python train.py --num_hidden_layers=10 --lr_head=0.00487 --decay_fraction=0.812
MLP neurons of a small language model. Each row is named by its layer, matrix (gate and up: input weights) and neuron, and shows model dimensions 256-319. Each number is 200 + 30 x the weight over its row's rms, rounded and kept within 0 to 999. A neuron's up and down rows have the sign that makes its largest values positive.
After each neuron's rows, "fires in" lists the words (lower case) most often at its 100 highest values on Wikipedia text that the model never trained on. A number after a token or word is its count.

L2.gate264,204,219,137,206,169,213,228,210,208,213,218,241,203,181,252,218,220,232,174,221,204,177,217,180,147,226,165,190,191,176,191,204,233,178,254,146,226,205,222,274,186,185,245,192,140,194,230,161,194,170,158,211,211,260,146,153,185,186,170,252,220,195,196,190
L2.up264,249,240,197,193,167,184,234,130,216,169,190,198,206,204,259,169,235,204,218,244,164,227,204,183,140,206,184,210,166,142,188,224,232,189,229,183,191,204,158,251,205,177,209,200,193,158,248,135,170,196,167,216,254,230,231,178,214,220,206,223,216,210,178,135
fires in: "other" 36, "original" 18, "background" 9, "new" 7, "key" 4, "specific" 4

L2.gate1716,214,135,158,242,165,237,212,184,192,252,206,225,205,192,184,214,203,208,204,227,225,216,170,173,131,123,190,220,225,207,206,223,227,237,183,169,255,223,199,179,152,240,196,135,188,201,232,228,252,244,249,222,193,227,259,227,175,222,201,191,183,176,188,177
L2.up1716,168,204,167,177,182,202,182,180,199,116,176,99,215,222,195,217,188,131,201,198,141,166,233,211,221,211,180,153,217,212,215,193,163,178,217,157,165,162,167,164,223,246,207,191,205,181,211,188,131,179,181,179,206,245,215,170,185,155,243,150,220,216,188,177
fires in: "the" 60, "place" 5

L2.gate2747,183,146,159,223,232,233,169,208,186,220,149,173,164,240,203,163,150,172,184,191,222,207,226,176,172,92,153,202,204,226,184,189,205,225,205,215,182,220,164,232,156,242,158,159,194,165,234,224,223,122,202,250,173,168,214,216,175,184,234,161,187,211,181,185
L2.up2747,179,197,154,164,194,179,205,185,201,214,197,199,190,219,179,212,227,263,164,220,227,193,157,244,206,206,190,247,227,151,228,182,171,215,168,196,144,200,204,164,157,197,158,172,212,183,164,224,211,178,116,230,210,192,192,182,189,123,165,151,214,201,144,164
fires in: "as" 23, "became" 14, "each" 13

L2.gate2273,234,152,198,245,231,177,191,167,233,203,196,166,200,221,246,190,230,217,187,209,158,246,199,225,214,246,201,208,226,208,221,221,202,197,253,174,221,218,191,197,196,163,166,216,202,265,225,250,186,218,221,187,191,178,186,215,173,215,208,210,239,204,160,198
L2.up2273,176,226,155,223,191,218,238,191,207,140,183,173,225,209,180,192,243,133,216,196,229,131,217,212,177,207,178,179,158,184,245,193,137,251,264,159,167,178,167,193,209,218,189,151,235,250,175,225,205,204,236,213,159,191,206,171,187,129,255,151,182,190,197,170
fires in: "a" 21, "an" 18, "further" 10, "the" 10, "more" 8, "one" 8

L2.gate1245,199,158,197,184,169,200,182,210,208,186,166,194,147,232,183,170,134,173,197,184,166,159,191,227,195,186,227,162,198,178,236,179,171,190,257,210,185,223,172,140,198,167,155,166,209,197,163,164,189,234,147,189,146,189,231,219,192,163,170,208,223,213,190,243
L2.up1245,163,182,217,209,175,246,163,210,196,184,216,184,153,223,152,176,212,174,242,185,224,181,242,211,186,168,194,178,149,205,236,162,146,204,223,214,175,186,204,148,186,204,203,179,215,185,173,154,192,214,171,200,166,198,225,224,197,191,211,203,189,163,167,194
fires in: "film" 18, "arts" 9, "acting" 7, "stage" 6, "opera" 5, "performance" 5

L2.gate1271,186,192,164,206,189,247,192,264,195,170,216,232,198,183,191,230,226,226,163,224,217,210,210,201,167,209,220,198,194,189,162,198,186,188,232,200,171,159,151,160,202,229,192,158,170,218,218,225,192,167,240,175,218,220,166,181,236,170,251,201,156,184,216,198
L2.up1271,173,216,231,207,201,222,196,205,240,188,206,170,217,167,194,179,249,233,178,173,232,172,209,183,221,231,230,114,226,202,145,262,182,195,194,214,203,170,182,218,154,188,186,187,184,161,238,202,213,235,210,162,201,188,193,161,181,193,200,222,176,163,192,195
fires in: "through" 24, "by" 12, "road" 10, "time" 9, "country" 5

L2.gate1943,175,164,204,143,186,195,174,230,237,161,208,171,187,243,184,187,215,190,198,222,210,137,174,199,213,206,211,249,222,210,213,214,201,253,168,202,191,187,195,195,210,205,210,145,121,246,203,184,179,208,203,184,197,182,221,167,183,227,120,200,229,259,264,235
L2.up1943,210,246,276,149,148,154,164,160,176,191,159,239,182,171,198,153,161,218,210,179,168,178,184,169,206,220,230,179,238,235,220,234,175,167,234,202,190,200,137,233,215,165,219,230,208,185,228,193,226,225,187,187,192,200,161,188,208,195,222,213,224,241,151,224
fires in: "they" 23, "we" 12, "its" 8, "way" 6, "land" 5

L2.gate193,167,216,204,218,203,214,172,231,210,201,181,209,184,220,215,205,195,110,223,233,193,190,167,149,247,151,191,201,163,181,158,211,243,211,163,249,193,166,243,221,253,157,200,211,226,214,202,188,237,223,175,215,195,229,158,255,213,183,174,180,229,260,242,224
L2.up193,182,155,182,182,219,201,239,211,211,163,193,196,213,203,194,173,212,190,286,248,181,182,157,218,186,189,189,240,166,134,232,243,196,232,140,228,160,184,209,214,183,211,182,188,232,206,205,251,179,232,224,216,178,160,155,175,228,199,174,182,176,221,233,185
fires in: "was" 22, "is" 15, "went" 9, "moved" 7, "began" 6, "were" 6

L2.gate1256,171,168,140,156,200,199,190,210,218,203,175,210,182,252,248,136,176,207,201,175,156,229,186,209,212,169,199,233,130,205,211,248,181,236,266,169,228,206,205,158,166,215,213,192,213,233,223,173,203,195,192,193,234,160,229,209,200,158,191,187,207,201,205,185
L2.up1256,152,128,160,160,220,239,214,188,250,214,163,211,185,220,201,164,192,203,218,192,228,195,205,150,228,232,240,201,147,241,174,179,199,239,279,189,218,213,181,210,219,183,226,205,227,198,139,189,205,179,157,184,204,193,190,219,187,212,145,176,203,215,186,206
fires in: "royal" 20, "of" 17, "southern" 15

L2.gate1152,214,203,245,202,152,235,234,226,156,228,221,135,197,193,218,245,208,161,179,194,270,219,257,180,186,186,213,192,195,159,214,219,185,233,161,181,209,212,176,179,195,201,185,241,246,192,208,164,187,220,202,223,164,203,140,213,247,154,174,187,206,214,181,220
L2.up1152,179,194,177,202,203,178,175,242,175,239,249,188,201,217,174,178,255,265,183,184,234,221,168,199,164,186,208,190,188,197,130,205,200,210,207,159,188,183,187,194,190,169,196,167,163,237,216,183,205,201,185,205,152,217,199,208,261,199,225,217,215,265,171,218
fires in: "according" 20, "label" 12, "records" 12, "lp" 5, "riaa" 5

L2.gate1061,142,252,194,204,220,202,224,218,191,193,266,192,200,202,225,187,210,181,205,207,158,220,180,198,159,219,239,209,218,196,211,204,178,199,168,191,265,188,258,213,226,193,169,191,218,238,148,140,221,210,180,210,198,259,172,207,241,130,192,238,196,201,167,163
L2.up1061,227,230,181,186,176,232,184,214,236,175,290,190,240,167,255,205,221,221,207,136,198,140,241,218,204,224,216,190,212,212,174,193,186,184,222,200,235,209,196,202,254,182,166,173,244,209,221,196,206,195,165,199,154,214,227,240,211,170,224,205,167,209,210,218
fires in: "can" 37, "to" 24, "not" 9, "t" 7, "cannot" 7, "also" 5

L2.gate1721,243,197,258,212,210,162,228,205,191,133,171,252,227,195,224,209,203,182,214,170,231,188,230,231,192,208,196,203,194,187,169,224,237,238,189,239,177,179,236,202,191,196,200,166,181,211,163,175,217,224,198,220,215,197,182,185,235,254,240,163,223,197,203,278
L2.up1721,229,239,220,104,229,178,163,137,253,207,224,171,203,189,254,179,123,235,165,210,238,203,200,238,209,277,200,141,179,255,152,241,141,190,202,216,188,220,184,150,141,209,257,224,162,201,209,240,189,181,182,240,182,195,171,183,212,194,201,236,228,195,185,183
fires in: "of" 20, "public" 10, "personal" 9, "chief" 9, "common" 4

L2.gate372,197,208,200,215,190,191,216,208,182,187,160,172,159,196,186,203,190,231,182,247,251,121,205,206,205,204,212,172,217,247,206,212,169,219,246,197,172,177,154,260,242,238,185,170,186,213,195,229,201,146,174,208,169,161,115,185,216,212,194,262,195,258,181,183
L2.up372,153,212,205,160,215,229,191,217,205,240,176,178,188,204,146,162,221,250,196,182,199,134,187,194,174,210,227,215,202,237,203,209,182,229,213,186,190,184,170,284,235,253,166,212,242,176,221,190,210,155,175,192,201,138,104,155,229,196,200,261,211,208,169,219
fires in: "party" 35, "school" 33, "mother" 6, "bank" 4, "river" 4

L2.gate2355,206,214,199,178,219,227,176,211,232,203,165,173,203,226,195,204,216,235,211,176,237,194,232,187,171,206,163,211,166,217,229,233,224,215,257,231,188,211,170,159,233,233,193,198,215,259,178,191,181,161,235,199,185,191,167,139,232,189,215,210,176,186,163,180
L2.up2355,187,138,216,192,201,219,191,209,234,199,157,187,198,216,216,183,168,180,198,234,258,180,262,271,145,205,178,195,193,243,239,246,269,226,194,210,209,167,178,186,266,161,208,206,153,224,160,214,175,220,167,191,219,208,143,161,209,247,201,211,198,156,256,177
fires in: "of" 52, "out" 7, "in" 6, "votes" 5

L2.gate2498,215,196,147,210,230,254,164,218,221,147,214,194,198,208,156,206,190,212,225,189,183,185,175,169,205,176,250,186,194,207,215,223,239,208,258,180,185,222,219,186,212,148,204,213,250,240,253,205,212,188,187,190,203,193,206,177,166,181,211,236,255,203,211,198
L2.up2498,214,215,205,271,241,171,167,226,197,168,169,220,195,230,165,211,149,264,170,208,221,193,189,223,209,190,233,181,216,198,207,171,222,214,207,167,207,203,186,191,205,144,232,190,199,191,184,251,214,205,183,178,164,215,194,193,199,191,189,208,219,187,143,190
fires in: "main" 23, "high" 11, "large" 10, "highest" 7, "major" 5, "permanent" 4

L2.gate2134,167,220,175,202,224,150,216,172,222,206,250,203,234,192,201,143,258,128,215,189,211,201,200,202,209,192,219,191,211,212,231,165,182,169,238,200,157,173,179,156,189,179,218,166,221,209,217,195,162,264,195,150,120,244,236,201,198,203,214,198,207,165,193,149
L2.up2134,217,175,205,175,199,137,235,212,190,199,218,224,272,190,213,162,195,172,243,212,190,249,175,209,228,173,183,209,194,202,214,172,158,213,220,200,127,193,221,199,177,210,189,166,155,209,195,213,188,196,205,198,180,174,236,193,193,151,249,211,189,172,159,162
fires in: "director" 17, "production" 15, "development" 10, "mind" 6, "background" 5, "creation" 4

L2.gate529,262,182,176,230,277,213,166,182,156,156,201,185,262,167,205,177,242,220,213,285,202,205,212,231,233,175,189,204,161,202,205,202,196,171,228,173,224,197,204,195,248,236,234,171,194,242,192,167,179,163,226,192,204,192,159,220,164,181,198,198,227,254,193,195
L2.up529,216,166,185,225,231,256,219,219,203,230,221,201,252,187,241,177,125,203,178,211,169,167,188,193,249,189,178,188,154,197,236,192,228,203,217,212,206,233,202,199,172,148,204,150,191,181,179,211,180,201,166,142,154,174,186,241,217,204,218,174,205,197,252,222
fires in: "all" 21, "back" 11, "rest" 10, "up" 10

L2.gate2569,253,171,242,170,236,175,204,196,165,131,208,214,243,224,199,177,225,197,178,203,243,178,192,185,184,217,201,205,185,209,232,169,177,246,130,175,229,199,236,195,198,158,190,163,193,177,186,169,193,191,175,157,214,225,206,202,213,210,164,248,203,223,254,202
L2.up2569,227,176,230,198,177,230,169,206,191,176,199,198,190,169,168,130,228,196,171,200,207,175,228,211,218,213,247,202,198,206,172,245,223,190,146,214,171,233,203,192,183,214,203,235,192,152,164,209,210,205,182,165,174,181,217,269,195,238,156,263,186,164,210,181
fires in: "of" 45, "by" 5

L2.gate2603,163,215,140,156,202,208,236,212,189,223,278,239,197,185,148,215,203,143,178,162,195,190,225,174,150,157,227,223,188,205,207,242,209,188,194,151,210,211,190,190,227,180,222,209,146,172,175,195,179,208,158,210,126,231,168,175,185,199,182,233,223,189,185,198
L2.up2603,212,228,202,165,195,185,248,258,166,207,224,201,211,188,201,222,184,167,221,152,160,220,203,170,195,179,151,232,191,196,173,239,179,205,160,132,233,250,220,162,236,181,246,193,170,213,195,153,228,246,147,203,115,220,180,172,256,221,183,235,205,190,169,222
fires in: "positive" 12, "film" 11, "anti" 8, "response" 7, "fund" 7, "loan" 6

L2.gate231,184,265,187,201,188,236,200,236,183,199,252,190,197,204,171,237,129,208,246,162,183,171,194,204,177,175,152,153,184,182,244,225,173,141,223,195,182,235,234,210,210,200,176,187,188,223,213,204,178,240,194,178,171,158,188,225,209,237,258,213,152,229,256,233
L2.up231,161,237,176,216,208,187,163,231,190,217,222,187,228,188,170,173,143,204,235,204,233,192,219,177,218,127,164,136,179,209,251,187,238,187,190,178,184,192,220,196,186,155,204,208,248,265,206,214,180,272,217,198,183,160,184,146,192,219,230,208,189,210,274,157
fires in: "1" 35, "co" 18, "0" 8

L2.gate1343,208,220,288,224,160,218,223,184,209,214,217,271,257,234,241,243,225,229,217,196,186,255,177,227,209,213,236,201,205,191,144,234,122,153,217,228,208,194,209,205,153,204,156,166,154,286,179,231,207,236,286,209,219,186,168,219,198,185,238,146,183,221,209,186
L2.up1343,200,209,194,248,204,212,178,139,229,215,206,196,193,198,240,237,225,230,191,148,188,165,222,203,218,198,185,182,157,185,202,214,189,192,186,203,174,187,207,174,210,234,171,162,204,190,110,204,225,137,234,197,196,165,256,170,159,188,191,229,141,182,221,200
fires in: "total" 38, "average" 7, "reported" 7, "increased" 6, "maximum" 4, "combined" 4

L2.gate2141,176,155,190,219,182,229,182,201,108,280,168,244,163,170,207,227,238,160,165,175,238,180,211,183,233,180,162,194,209,197,290,189,170,198,190,196,218,202,157,204,223,189,204,195,141,172,235,166,191,179,192,191,134,199,212,240,183,176,202,189,229,171,147,228
L2.up2141,175,184,205,253,193,205,207,214,204,183,177,253,186,206,200,240,236,204,175,181,198,146,253,163,222,209,177,162,249,189,322,245,258,253,222,177,170,236,186,240,228,193,219,172,127,152,213,182,239,168,213,246,172,266,194,199,174,188,200,181,212,170,148,188
fires in: "i" 49, "road" 5, "you" 5, "s" 5, "way" 4

L2.gate266,220,196,182,199,179,177,196,208,171,245,221,221,150,172,202,178,232,274,165,217,269,244,191,172,213,269,185,197,279,215,216,163,204,192,223,221,144,185,182,250,165,211,174,215,198,191,162,207,210,163,157,198,197,234,177,210,186,206,196,222,203,194,228,242
L2.up266,175,185,226,212,215,215,250,242,196,231,221,142,172,237,179,236,182,216,190,168,209,203,170,245,214,229,197,251,206,157,204,205,148,197,162,196,206,223,209,165,194,202,179,213,216,200,111,232,197,189,248,213,192,252,176,205,181,200,262,167,177,168,149,223
fires in: "of" 53, "than" 7, "part" 6, "remainder" 4, "throughout" 4, "plodder" 4

L2.gate1228,252,193,251,201,164,229,211,226,200,133,183,213,198,168,184,247,215,192,213,152,172,226,252,218,177,231,178,211,208,190,205,223,245,183,166,190,147,200,187,170,227,217,241,204,222,169,190,218,212,227,161,220,251,231,191,254,221,197,217,217,194,288,200,185
L2.up1228,210,140,236,249,186,226,211,242,232,217,178,193,219,160,236,236,237,199,178,219,169,156,205,214,209,244,191,201,189,193,161,220,201,224,184,195,176,237,201,201,218,163,251,252,200,156,189,191,205,206,218,238,198,168,230,178,198,253,199,212,206,277,186,168
fires in: "there" 25, "here" 12, "together" 9, "freedom" 6, "alone" 5, "instead" 4

L2.gate544,159,179,173,189,234,237,156,157,170,175,132,206,205,230,200,229,195,211,216,160,170,185,138,119,213,230,198,231,165,199,168,127,234,211,229,198,211,223,232,227,215,210,230,150,209,137,198,182,134,167,202,190,204,221,179,218,213,191,190,176,195,218,236,162
L2.up544,235,210,184,184,242,217,177,198,188,185,156,190,196,181,231,227,170,191,227,193,163,165,206,154,199,228,189,172,134,199,227,229,193,188,222,203,197,199,210,245,193,199,226,229,189,191,184,176,136,161,200,192,229,208,204,233,227,188,198,209,161,213,232,144
fires in: "data" 19, "well" 15, "themselves" 10, "himself" 9

L2.gate2677,228,227,204,237,194,183,210,209,196,176,199,251,176,205,239,202,200,202,165,164,172,226,207,173,204,166,196,198,110,236,187,251,212,240,182,196,166,164,212,224,269,226,188,156,215,173,186,138,127,170,152,173,195,134,208,234,175,177,214,229,175,214,164,216
L2.up2677,162,217,183,231,228,210,201,217,244,268,228,203,244,220,203,190,200,190,207,219,209,193,187,188,115,212,176,180,232,178,179,218,150,220,266,210,212,227,175,199,212,210,233,135,208,184,223,217,220,177,208,207,199,218,218,178,177,199,243,191,209,149,220,174
fires in: "united" 32, "city" 11, "loan" 9, "extra" 4, "fk" 4, "town" 4

L2.gate2532,203,235,151,208,163,178,184,249,156,202,229,198,192,192,213,161,237,167,219,230,211,180,153,198,172,241,171,233,247,187,193,251,189,220,177,209,168,210,179,198,216,154,239,183,210,138,159,149,168,238,192,235,196,240,197,183,171,222,179,170,207,227,197,248
L2.up2532,224,244,188,139,204,207,230,227,185,237,188,138,178,235,181,192,142,212,178,233,166,206,144,198,154,229,212,233,210,216,215,224,213,167,217,195,243,182,216,207,204,177,214,138,209,157,210,168,242,252,214,230,188,214,193,244,230,180,147,169,177,194,195,209
fires in: "well" 13, "a" 11, "games" 9, "part" 8, "addition" 5, "appearances" 5

L2.gate2035,260,142,217,147,193,208,178,239,237,174,199,190,182,239,185,154,175,143,194,198,201,207,297,169,192,174,192,197,213,173,213,232,221,185,145,173,193,202,174,216,195,207,197,182,206,162,209,184,171,176,201,182,234,181,175,197,213,250,181,160,154,203,155,196
L2.up2035,259,157,245,207,198,238,170,225,210,177,212,173,192,235,184,203,164,80,239,198,248,237,236,212,176,173,210,206,165,144,243,212,242,237,201,217,201,156,167,233,254,226,198,184,235,180,196,210,189,126,219,226,206,154,209,197,199,186,179,190,172,255,159,206
fires in: "second" 18, "al" 13, "third" 11, "fourth" 4, "g" 4

L2.gate245,232,217,193,211,212,180,181,192,190,213,255,205,171,188,181,229,191,208,208,234,200,211,171,219,196,171,211,165,247,141,151,232,169,226,230,201,188,232,189,156,196,165,236,147,195,162,168,229,218,183,182,243,190,241,139,214,190,252,227,197,253,205,278,177
L2.up245,214,145,230,268,202,122,186,250,212,237,215,173,176,177,189,228,154,227,205,204,184,160,183,261,161,226,192,254,205,171,204,163,168,228,198,218,220,238,214,169,132,256,184,158,183,204,246,250,196,155,187,257,175,183,193,156,146,214,253,227,254,193,229,165
fires in: "of" 29, "top" 11, "los" 9, "super" 7, "las" 4

L2.gate424,279,188,185,211,174,195,269,239,228,208,251,235,166,199,198,245,209,184,214,199,165,196,205,246,192,164,178,202,128,200,165,191,174,246,165,241,195,241,189,151,161,173,190,232,182,244,173,254,264,170,180,181,118,202,164,228,197,212,201,211,201,243,228,182
L2.up424,226,202,246,164,204,156,186,193,217,200,213,189,210,236,245,172,187,222,180,164,227,184,229,208,204,203,132,183,164,212,193,224,207,164,187,163,233,244,234,157,207,164,218,145,225,215,190,175,210,164,180,199,186,111,158,178,194,201,220,252,201,188,252,181
fires in: "total" 37, "further" 12, "overall" 6

L2.gate633,204,229,237,203,178,205,233,203,231,223,217,206,231,189,165,133,302,191,160,192,219,189,166,269,203,150,197,215,236,214,148,195,201,229,244,163,204,194,164,170,176,241,104,189,159,175,193,188,292,221,187,192,229,190,247,177,214,214,244,234,191,191,222,219
L2.up633,222,186,203,257,180,179,259,199,224,222,186,143,216,182,189,153,241,174,166,192,249,198,154,247,166,166,233,208,242,233,148,194,230,188,191,182,193,181,181,207,186,228,172,160,201,160,222,248,236,190,188,147,230,221,186,193,221,234,229,178,202,205,247,210
fires in: "lost" 25, "win" 9, "losing" 7, "won" 6, "loss" 4

L2.gate3057,186,116,165,199,217,163,172,254,216,127,166,203,192,239,182,205,196,221,195,138,216,243,250,221,222,200,188,164,187,196,256,186,212,216,202,136,161,175,173,161,180,196,179,210,195,217,166,212,188,225,184,169,237,231,168,235,204,267,207,180,215,234,136,185
L2.up3057,220,196,150,156,172,196,167,195,199,227,174,131,237,213,196,193,228,128,147,151,196,230,254,239,257,220,181,208,198,202,187,188,221,164,169,196,191,265,233,177,175,174,221,196,195,170,207,199,216,141,173,303,176,197,171,150,220,212,248,181,189,222,169,193
fires in: "as" 31, "but" 16, "goals" 4

L2.gate1249,201,231,260,212,181,157,200,201,175,165,161,235,210,181,149,161,175,195,230,214,199,169,191,238,212,202,195,255,237,153,225,217,121,232,168,159,208,210,174,253,216,221,189,232,204,227,160,234,193,211,217,199,258,181,189,195,182,228,233,179,197,145,186,182
L2.up1249,191,258,217,214,231,177,180,161,207,193,189,170,177,228,155,183,215,184,270,226,195,206,179,208,190,158,261,209,204,221,222,172,195,240,180,182,174,195,209,198,216,179,190,209,257,234,257,220,214,213,226,209,197,176,162,165,191,243,217,243,192,207,210,173
fires in: "city" 17, "major" 12, "angeles" 9, "regional" 7, "by" 6

L2.gate3056,255,176,171,219,205,196,198,224,171,205,202,171,220,209,167,232,112,167,198,234,184,201,285,212,187,197,223,229,169,229,191,201,189,228,228,204,208,238,223,234,207,184,155,163,238,193,213,121,160,202,211,261,211,256,197,201,239,196,244,180,156,211,172,222
L2.up3056,224,211,201,251,193,160,212,202,178,156,200,142,185,205,128,236,188,168,168,193,216,192,231,223,127,177,268,196,216,207,211,159,234,200,223,240,218,242,199,234,216,228,173,162,226,162,221,158,179,184,228,193,224,249,168,222,246,204,202,189,188,243,189,141
fires in: "s" 26, "c" 14, "a" 11, "m" 7, "d" 7, "g" 6

L2.gate1301,181,213,211,208,154,210,220,148,174,181,218,207,218,208,238,158,182,220,190,228,233,180,193,171,214,193,218,223,187,125,200,174,178,202,95,166,236,210,197,200,168,227,152,187,223,231,198,157,197,164,169,195,239,170,195,177,180,251,224,214,179,192,185,129
L2.up1301,143,139,191,186,219,227,217,156,170,184,230,228,200,175,208,181,268,250,170,111,206,237,199,176,195,245,147,189,164,229,260,228,221,226,205,228,222,202,213,200,143,191,212,176,186,191,263,229,192,214,195,207,288,112,194,187,155,247,174,186,212,193,221,203
fires in: "and" 61, "to" 22, "or" 8

L2.gate27,150,228,176,195,221,222,166,215,184,185,176,235,190,264,219,164,232,227,219,227,167,192,117,171,267,202,162,153,183,185,209,202,208,179,193,186,206,213,194,170,172,161,161,186,176,213,181,189,209,226,186,192,171,221,149,173,213,255,200,186,193,204,227,206
L2.up27,205,226,174,197,259,238,168,243,154,216,208,235,199,247,169,152,183,216,204,249,187,96,158,194,240,213,231,179,159,196,218,222,230,237,194,190,198,212,175,193,165,203,170,167,184,223,184,200,219,212,221,208,151,221,164,192,188,212,197,172,191,145,231,182
fires in: "level" 11, "heat" 11, "age" 8, "pos" 7, "position" 7, "season" 6

L2.gate2937,232,187,236,219,149,152,216,224,177,184,321,236,229,191,243,219,200,191,199,237,207,195,211,201,208,185,184,186,187,152,154,248,242,234,185,187,203,225,187,239,214,165,177,210,169,161,183,248,219,213,159,263,160,221,186,219,134,173,180,180,208,191,195,159
L2.up2937,162,256,224,221,191,224,160,202,231,186,211,179,197,229,203,210,156,208,229,195,192,214,235,197,179,166,180,206,149,175,155,186,200,118,201,170,152,210,206,270,160,156,118,205,207,250,180,238,213,161,211,217,194,227,192,172,190,158,168,228,183,203,215,208
fires in: "of" 21, "new" 18, "other" 11, "school" 5, "14" 5, "19" 4

L2.gate2162,237,170,205,160,269,190,242,193,202,210,206,208,208,201,195,201,198,227,223,212,227,214,226,149,218,218,194,184,177,218,199,196,232,176,207,196,253,178,210,205,197,189,187,207,156,160,237,195,183,218,209,176,200,207,181,172,196,262,201,206,241,176,141,199
L2.up2162,167,173,190,189,175,200,193,185,200,208,194,188,204,192,243,218,173,175,217,201,235,168,184,163,200,224,193,186,138,199,235,221,220,163,167,230,183,221,215,185,219,199,256,199,187,151,142,255,179,233,208,220,130,155,202,158,240,144,175,210,162,211,235,179
fires in: "in" 94

L2.gate1929,247,223,218,134,195,224,193,145,229,214,202,192,198,230,152,223,132,200,204,255,191,198,211,183,203,149,199,170,194,203,198,214,162,152,204,226,180,188,195,211,248,165,167,232,251,192,221,216,176,217,204,194,182,228,205,188,218,189,222,203,185,221,163,283
L2.up1929,254,226,222,165,259,233,169,159,223,198,229,178,229,206,174,233,140,184,206,238,180,230,269,173,192,145,157,188,210,165,223,222,179,174,200,180,194,223,200,254,176,187,204,220,206,201,199,177,197,205,220,198,195,191,251,168,249,223,213,193,153,181,185,258
fires in: "one" 45, "1" 37, "first" 7, "second" 4

L2.gate2563,189,156,268,193,227,205,175,191,202,205,274,169,180,232,237,190,280,179,188,251,199,244,225,179,242,224,231,209,178,186,258,176,255,202,190,224,195,232,198,161,233,176,223,214,194,229,213,185,196,206,231,205,167,219,218,196,218,158,201,189,175,169,169,165
L2.up2563,200,268,202,164,253,200,184,184,143,215,214,186,225,166,214,207,210,192,229,226,234,204,248,210,227,191,195,183,172,221,234,168,213,223,274,176,215,212,129,165,203,226,227,187,154,223,167,215,184,203,147,141,140,206,178,166,234,213,236,207,128,221,179,206
fires in: "in" 35, "so" 6, "on" 5, "allowed" 5

L2.gate160,257,233,207,214,199,251,246,236,196,249,213,236,167,212,221,209,144,222,206,221,197,186,160,158,189,238,174,223,220,211,164,211,215,214,222,194,255,223,193,160,185,190,183,199,219,193,196,185,235,230,167,187,182,188,136,220,181,169,206,204,218,186,201,249
L2.up160,216,262,208,222,246,209,222,216,180,274,213,186,145,196,244,205,184,209,234,184,254,159,229,149,201,204,198,195,214,226,230,193,191,206,169,181,239,199,181,189,149,208,264,139,147,249,224,225,204,234,224,206,165,173,170,225,156,246,187,235,186,210,244,211
fires in: "to" 28, "following" 9, "another" 9, "final" 8, "next" 7, "further" 5

L2.gate1899,222,190,205,203,182,155,207,210,187,198,182,238,220,180,226,142,206,192,208,198,172,131,197,207,210,175,236,211,222,207,213,255,191,234,198,233,207,136,211,240,178,132,196,195,203,236,185,186,245,228,126,172,265,230,204,241,182,227,210,188,192,256,231,235
L2.up1899,182,196,181,227,203,186,165,178,190,232,211,193,208,176,220,136,225,135,238,163,220,173,208,230,220,189,227,192,199,237,180,226,215,172,176,262,202,209,218,235,165,192,148,183,167,226,209,245,178,197,233,208,197,221,206,183,227,171,209,238,188,251,213,187
fires in: "of" 45, "to" 21, "by" 7

L2.gate1950,160,175,211,160,186,207,230,201,189,182,191,227,190,209,178,150,258,243,155,212,199,210,232,155,185,223,191,196,183,196,148,209,233,265,200,213,224,214,164,220,210,180,212,171,246,206,213,214,197,227,185,263,203,133,152,174,150,224,191,197,237,187,172,208
L2.up1950,187,243,189,152,163,209,260,172,162,209,208,218,191,193,179,181,246,172,151,254,204,177,168,141,199,248,212,202,175,163,162,216,205,222,161,203,255,218,162,193,156,186,216,174,215,144,211,232,136,201,207,231,194,202,199,177,216,204,183,162,175,235,228,179
fires in: "is" 59, "are" 20, "was" 9, "were" 4

L2.gate2991,225,221,222,155,170,193,245,144,192,180,194,176,233,180,183,230,208,196,185,157,169,210,234,213,190,222,150,194,143,169,195,166,262,200,209,179,164,210,226,168,198,170,246,148,189,221,202,180,159,153,235,170,174,183,216,187,211,207,168,231,180,194,199,192
L2.up2991,231,181,239,211,233,155,200,169,223,228,184,184,237,192,238,193,211,195,193,225,204,200,141,211,244,178,239,165,180,196,191,177,176,215,209,165,221,195,260,200,233,235,187,208,172,213,250,174,164,160,159,173,201,211,208,229,229,224,183,208,201,216,167,215
fires in: "home" 28, "there" 25, "it" 12, "0" 11, "away" 7

L2.gate3017,180,175,154,192,186,158,177,207,175,198,191,219,234,213,206,185,195,164,254,199,214,187,205,199,194,139,236,172,234,176,240,198,162,168,187,208,298,199,169,199,252,169,218,214,197,232,235,147,223,200,228,190,180,184,255,219,242,188,148,196,192,231,184,192
L2.up3017,162,195,190,199,235,189,224,154,235,238,154,196,217,224,201,181,220,170,227,191,190,218,204,215,189,185,244,193,208,221,258,136,200,210,271,241,147,179,194,204,263,173,204,183,204,184,210,234,218,254,200,308,179,215,187,148,252,202,194,183,224,173,173,210
fires in: "on" 19, "to" 19, "in" 13, "of" 11, "by" 7